From a checkpoint of a small transformer trained on Wikipedia: vocabulary 1081.
MLP neurons of a small language model. Each row is named by its layer, matrix (gate and up: input weights) and neuron, and shows model dimensions 0-159. Each number is 500 + 25 x the weight over its row's rms, rounded and kept within 0 to 999. Numbers have three digits each. A neuron's up and down rows have the sign that makes its largest values positive.
After each neuron's rows, "fires on" lists the tokens most often at its 100 highest values on Wikipedia text that the model never trained on.

L4.gate121:525529520463471463499535506515528518500491471548471470525499488488511483511529497531491517498517477467486478478514492528487470526519480496513553525538501492541483437480438520492486540489580510488495501477491486513496474495495568496496487526507485509533527534481519503480517489455523518479462562510511538486480494499519470504512517549511493515534509488497478524490503505504529444507509518498440500498526512485474487503503471525461470507499540509490518491514535470506501505537546483
L4.up121:489499519499507477470500476506521499492468537477546485456513454485513444529501497487539514486507513502493478504502491491507477510505507495499474465515456516470543496488504505513473513528490496507558511521479527491548492487507425511512521490480429554469487515544525498493505494522487545497465518492475524452480517483459572543510477472512501508483506488473468496525511533507487515468504466515473498482505488505477491483523490503523454509525479508510510504559513530548525525491498544
fires on: "st", "ong", "ed", "eng", "arg"

L4.gate427:484486488496486479502503473562455514427497489527456509489513517467527495515496512506454490481492486533457531520478480492487485501478510465521531488499520493477505495487492513474522545507479495471526506522459529512471453502516504461566513507506497519508518500529501536479522529517497506522518499489419525476566497538534513528472526554508536518520519523493485516475526513519494518533454480542492513485536527477492513491504535502528508495472513455513505498499493476460504505533474510
L4.up427:533473523528477563527497528474474510460529534498494498548470485543473503480506520507486467469526501517462466520499513540526497460495547505518471505479527567506492514517504483517480464498466488507524518451500461516476490490527491472510478497504508483492488511536504500491514509491490498503529468465467476495519513502479537512500480510515513468520483537485521494500530457507523522505442507442540436482490503527477475487488558516476532521512507480473509481492481527527474524530455476
fires on: "–", "ity", "l", "and", "us", "or"

L8.gate250:520495471536501526474512522490481507478552475473485459485489500489497486510495505502497489505528504491507495491521467494483504501496573454488524496480512498502506589529502486504500496513500491513508467495500485491504535449523461498491458508518500455523460457478503495509513544491502501510545488553482517441475513524496533513483468430508534453497542521474477520518478491492552471523503505470500448509507533486533545490512517483489498510522486466504498496507530547544475504505487476
L8.up250:457526479513514498527517496497471503528509470500512451479484498519473529506483525479516495504512483528510512462504495485508533491500511461499511511559514492521505478530463503475460556535490527512497499492543493466479511487536515487495522516499491443501430462475492508510481484520507471512493487539484540522498519485535488466566496495523521504548487485526508518560477439475508490532519481482540528531502544505532518522479524486517507512551507534495475512541484546516504480462503507
fires on: "U", "c", "Can", "ship", "ou", "u"

L7.gate146:474475511522541512496439477503490456482493503515506507485540480511477496518502518547536546480499507519512525479509476510512500500531485487455499510518479521471539516487503460492515513487498497448541488562520453508497451512490507509541482446532486517496497503503510512513559517479510497505485430470485476485458525496467500504523493467505564496476490505492482493470497528532560499522481505494494496462510526493453527485479472492505493494537470539513460527518502515449473489518490486
L7.up146:478510531508474504490507511482486468497536516460538509531495495516487508476517490491516500526489485501531495513460503556518515520483489511488497550501516551508473465475510488464518507487490516521516496504509512444467505501574486521499473482524504503528508523466490504452532488522517486535484466502498449531528496504491499491485481499452515535495457485492528496470506509503512545512514487482526520472441527464528548464482485490475521539538469512500555508454538515474516459514509559
fires on: "le", "u", "em", "rig", "de"

L8.gate479:533500508510462542511464497516478481501482520520506468522540513472513509512505514534523502494476479497502491480497425510485527452538481512500503495519491511498483511480506456472507549500476555448526487502545465439467542543509519505486504481520478459512464489476483496485537507530518522525489524516516459502476497491477473477468508510524501474467528481510493510461459491485535512496530507453524494482489515469485499501488501478454502484477504493499436533494535492466500488470465557
L8.up479:502471524494471499501524532458555533499505515505496541497510495509505560461489499471547483500485459470471479477519534517516488505493506477493453500584468468508484490451495506504524497496470506480495481498539500501495494499476484485502533562534488486526480507497487459518531442466478536483486523487529475519508496492529445529508576534491480501472529493465484522509489491478513496514492510509501501458493493484547511493515515504534553468490460480487489487466481479485483482496499484
fires on: "u", "ew", "ou", "ut", "ens", "an"

L2.gate435:485502507569508509493474483547520462459482491491527469467504538529467535523481521487494522502499536428486498517471486479475507490498508510467457569505512518502517475524528495498475472525478532510512490495518478470498508501493494517513505504538499499516536483512511484519487460462535521474567453486552504516492504526511516444464478492464544487469505474513489484494514509484548482526490510462541496505523501486490499544478504509507488510466491548512447531487529529502494497487493509
L2.up435:499491480531512483495495476514484495462476531500514479510520531551515531505440492539475501511507510481512472520455502489493502519507493462505491479519480504501541496542488455495440493536505492564511490505540469488499507471490481455510504466493480454491511466514508472518474463479528503489486486496574506517483489502500493494458531525484494483516524549485481454491523470529488494533456493478546517486497467514545472464501551518476477487471523539487481511476509531546495501468490527
fires on: "o ", "national ", "his ", "ased ", "1 ", "0 "

L8.gate499:492486537499496513517539507529510515461524488519542443509523512479470488502540521481493515523514510446502452497508480537483551476495493482546484496511469498510491508486479505493473482498535492453470484512446473500464504548498537468481495511480488490496511487532519451495550539541487536498502490474511515490509489539514479484520502488493507487511493502503501505474487475532437573513543516561535490519525501528499495481538501515532466507479477465482518529499510505481510477468526455
L8.up499:506461504521513455448478473517552490493454535535535510490524492437518488507495537527496485530476504490496508529514479496483496486504482509518465507497508484485492544502472464499551505485489497537542501498526442481518486470454492466530522515482519499520498509483508477477509483522474555456474481520514522497502534539525547506518537517496498498527545472475485486511541574496517528492498491504496525513540471516476548489516518504523464511515482526477534497516497453503526491503476483
fires on: "re", "ec", "ing ", "e", "w", "be "

L7.gate117:509492492477528518478466495542475459522500486465527493440514487478491490481538487547513510500494517442532492535508477484457518450514499502486493534495504506465497452488505455490487490488465502489545502496522501491512500518505534495553481488524479523517491487510479526483539551534511485515515506547446525500476549470473478513517497461492512464471479540488535515507514530471497553540492508465513484498502516498536554490513484494525490496487429490475477514500472491500505460492524495
L7.up117:514520506484480517528513500513460508486486450507517478465484487529502456456548506523486481501508498479516481541503509487496580462501483452468527516470561481478479490554508500522442483524492500561502517536523515538489530561515528515531552502491493470501487478522456482494517489527498487487525482519510481513527533477486537475512518491458521443521513521501507511520494512510459500525510475505527504533508524496514515526485523482503535508512517503460495463487486501514523473484530508
fires on: "e", "ou", "ap", "U", "sub", "ob"

L4.gate511:504496510457528514531475494542510521446469439514496476538525541471458463477537534504478472511465514555470496527450490514517528500491519494516525515558467509494524507522506456458496480470529511495524486506506501502524487512503445470498513536485486483512473514518554502476526464524518466487476525497491521513544469552469495521535492501494495466499497484491489488508511500491456542502463484495517475508469513535538496460509486519516509486489492538495515495545500526494488489476501463
L4.up511:477499501550506501513513503526503503490524520508513484489478497534486516496478478492505479519516463416517501510487504505527511506521445461490442503492498495471497512495489473491536496534467477477483511538557476504480523497512508529500484468478565473515508489469485472507486461497514500496472490537483493450491491488528490501489519468537526478539519490498467487509541529449510507455503518539543445483511472543513511453489499506529537503509496464485499490512511527526529500516562456
fires on: "re", "e", "im", "te", "le", "an"

L5.gate492:497507495502488472503546464490543481526511520528503538463506459459488505535502480460505513458529538523523459480488493517539500491525485477532498497467482497482536485483470533494490481523518525499486505519539481512504491515475501512492494523516489485547500503471505494495541477443463553516457483486472464467524532474487523535440502492497494506480500538509493458498472453504519481497464532503537499497526537481493524446538506458507552503477525490482523475457516466501512500490465513
L5.up492:484461497499518458537458457507480536489499479493488480510521493529482489474543509478534501554532498507485510489469534507527537500465503524501506496504510493467465477529502537470513508482540468515509484524490506507504548496456481503506538487472508471486463461531486465484514458485531505513487467461500523487524509481507493473475478478464489535431503485534520467485506535490485471514514502457495513490517500537491533482501471530501476559514546556507521501534508463466450500507481492
fires on: "at", "b", "er", "om", "em", "ug"

L7.gate457:475515506510502526500516517508479493453476528506473501478509542550523493479530517514478487472540479491507548495500497512538518477460544473532516516530495504481494442466492532489504529528555515493493515514484510473489493507476496474495527489512482500483517532481515473508527487503479528474470495503468532527530467443489508553469503541527519514489518498450508504481489542464502444531505509503489476508505511543493551470501491484514505524468470498447429554496516494461500475490508502
L7.up457:523468452487491492496515499474479487486506480485429463510435487529496483476458473543495517486539489496500504507515497481473513512488504476452465508494516529506500479463489520472513455469529504457480483487494539453515513495506547519521504470517433496458494501520497528483537519514472479521518526498454503492536477519487505506510507504481535543512515502463489524477506473463502521546478484531485458506494483533537519523510553511509542505513521493524485501487508444547487499519477496
fires on: "oy", "our", "–", "ish", "or", "on"

L2.gate415:445483482532543475539511497564519479467515471492513509549512499501471519491511502511539493515475560464489506477523509464466491495495487531455465542508491449515476467511533477524505507499536481505479497477510510469525500514502519484494461495541530461498492479469524527501512453504495524490504486471473522521503484548512515423457502509510478432489468472507452536495494515524518464497529492500536491517512489510484524465519492507533532518513543514500512496518517497499473513509514502
L2.up415:506503467491507521474451516469508500492500504486553536476491490507493529480438534528488496503496488495519483504497488533495488513467532489465533502466486474526500502507496442477442475488549518497482484482473493514502497504483466521515462469509517510501526539537495512492531538524506512512497538563429448477502536518446487553489487499480532487497500495507522484509488492511506473507518494452478510497521514502486541502473516475516483552492517489491463534538476546540496516458495494
fires on: "0 ", "old ", "1 ", "ter ", "8 ", "2 "

L2.gate598:469537497488507510484458471503495510501490496501562529506491520566487524465456511490473542456495491512523530498534481460525513487513516538447494515521528506523512505492498492533491479497525527495505492477543500533520481501486453514469460507503529475502545474542471551461507512507500515516482521478471480506488527468520440568497505493531507512495512504485523491509479527474486495505486495515513468507506518497469567538488538512515483546472499484485493553528494476470537481483488490
L2.up598:492514542487494544503480505496466459522509521504490524596519488509480544466533502502446519473478490414476469543502504464482512513509514523488534537442493460540505482490495497496499531489472506495518473488541500528512500477462523499507494499517490488510499485507495494493492502453531493506530492503523517541463502509503539485470503505492453518511507498527486499539501457511529503457561514490514526490560500468501460515505506496540517495513489470479516518512503517537513514485481484
fires on: "one ", "have ", "has ", "ant", "also "

L2.gate294:435493541553487491482522489496511476491469509531495524431508471475480511492502521466505508512502508489499452465529478507499512482484490506471527467512482489485505554506509501488466496495507503498521502491545487513481468490502486511466480491544491516479520493498517515482505521468507508475454450479423533491499525463500489548522480569514498549484507523511532503529494509497484541504517505504541527498445474501480521496510528501490500465473546495487513478453499475526472462482508548
L2.up294:432495484462497549500542547473494480520498472506495519509522469498469557522499486483521478478532463538504499469495504562508477502496505505528569496507501495521519561471465486498517462481459491504487491507493520518536485510511521530472471539457472494499512503487477498483493496470514499493563505471484530507557472466520503503499497496526462476496508524493515521530515498458505501482517494516500493469478520469508533494535471497511510479494489485502508464499492533529529523487582486
fires on: "in ", "cri", ": ", "ern"

L2.gate75:532519473501473517481522463534528507481534483530534523470493505533513511492436476508493527500506503539498480541486495502464559476484510488498504546465529473555494499518491502532491509506529523476531493474464524538473513508506490541536533501504530448497523459482516531495477485496511490524480538517469470533497476477481542535461490557531546450505516467506486521506491473509461482508516488495459508485486528487507512499505519494475516510462541495489452486509529488529461486494475502
L2.up75:511480540481501461492523537518511509512563504533487496479452494458544531500445487492524506499501474504530453531470512536468483494468491515505506494467472474490521473487509458529489512498477487469491495487472480521529485479501457526541498462509487518522529503491529476495526528518511494514511509470489501489515499499495562487506508493503577496526511493481500498532521461547518480534528470480448561492523539507496573502498488472518490527505489509524445520491484510502494497473496496
fires on: "3 ", "2 ", "9 ", "1 ", "0 "

L8.gate520:486462442504508551494467472458481484491480510473494484493530524529498484448461529522479485470501501492503485537549492507506512470501496507499510475522462455517488499492504543510509515506500534519495516488532476488519471511487468525532450523514442509462501493489512462478479478500501515502481474499445489468473538471446509560514542498539476467517531488454489512502506492479485529514518494509519462497528504512469535513508521504466517456468480490517543500504501506455479505509458459
L8.up520:508448522505507491511519474485545502523482545524516460519528476449514499464492495488466485484487454467479522467500474511510485526497502517511452523505456451504477502501483487538535507518516539493506483501485523509500532496492520499530542528475463505498502515506462500481496507481466495512509543506545481518479456523491503537484533507533510511453497462493472462510483491527506486538477525560531492489547484509533485521476536491485522497486478484511491477473451467434530479454479507
fires on: "are", "an", "ir", "ad", "orn", "ens"

L4.gate117:551496548509478497499472475481582484500472520522510503538516506477463508493479497480587530450503473518473497536475494510487476488511430470483495457523474450509509517494488502503494493448514544486491478521533474501456496490486477491501493513499457483493510529523512524504523495463460507468450475491498497480492560497495549506496457514497511501518502480535471485482494468479550532495474520508493503487496491508512526519492498496525522470518452486495502507508481520492505489533474520
L4.up117:483515554501531493523502515521489488490478506492486499500515498472529499493497498525493497491548521533501517466521532529528524494503486475518543451515508533518511512530502521495552524531476547487484514515486480494501530539478468497495510518494498447480479480487502545485518488477479519547462486495495482505518470500501512552498510569499485475476494519511494522494539547522543504451500497546504560497498500514494454484478460476465484531517514510525508514485559486473455510423495510
fires on: "at", "am", "em", "om", "u", "s"

L2.gate58:493518490504472465509453480498469525523455493495532492525509487492468432477509476455492515512492449524486508507512531517494529471492527514480478469483491515491491568488491478455491472468512488516513494467548506505482517520497429512491555511513514499501523519484511491506501489476527497499444504509492477514543483491475478592505541462515446545510529528463534464492528508479475507498517500551509518501454506477502506486493494503487462509499497506484504502494469492532506497477484511
L2.up58:513484494525452525510466480543480493533517494507517485510485490528497525454527526485504495530492488464489522545485504497459523519490501485532489516467537503561492454519465509510478503505539434498502488488507485460529532500493476458552472515462531454474494487510543477467536507538527457541523526540498522513466540508495496510526523473500507485478496498462507501508536485501493503527484535512492545504495507517523449511486472497506504512528484534489489537502524461511537480507448518
fires on: "be ", "have ", "one ", "It ", "a ", "ree "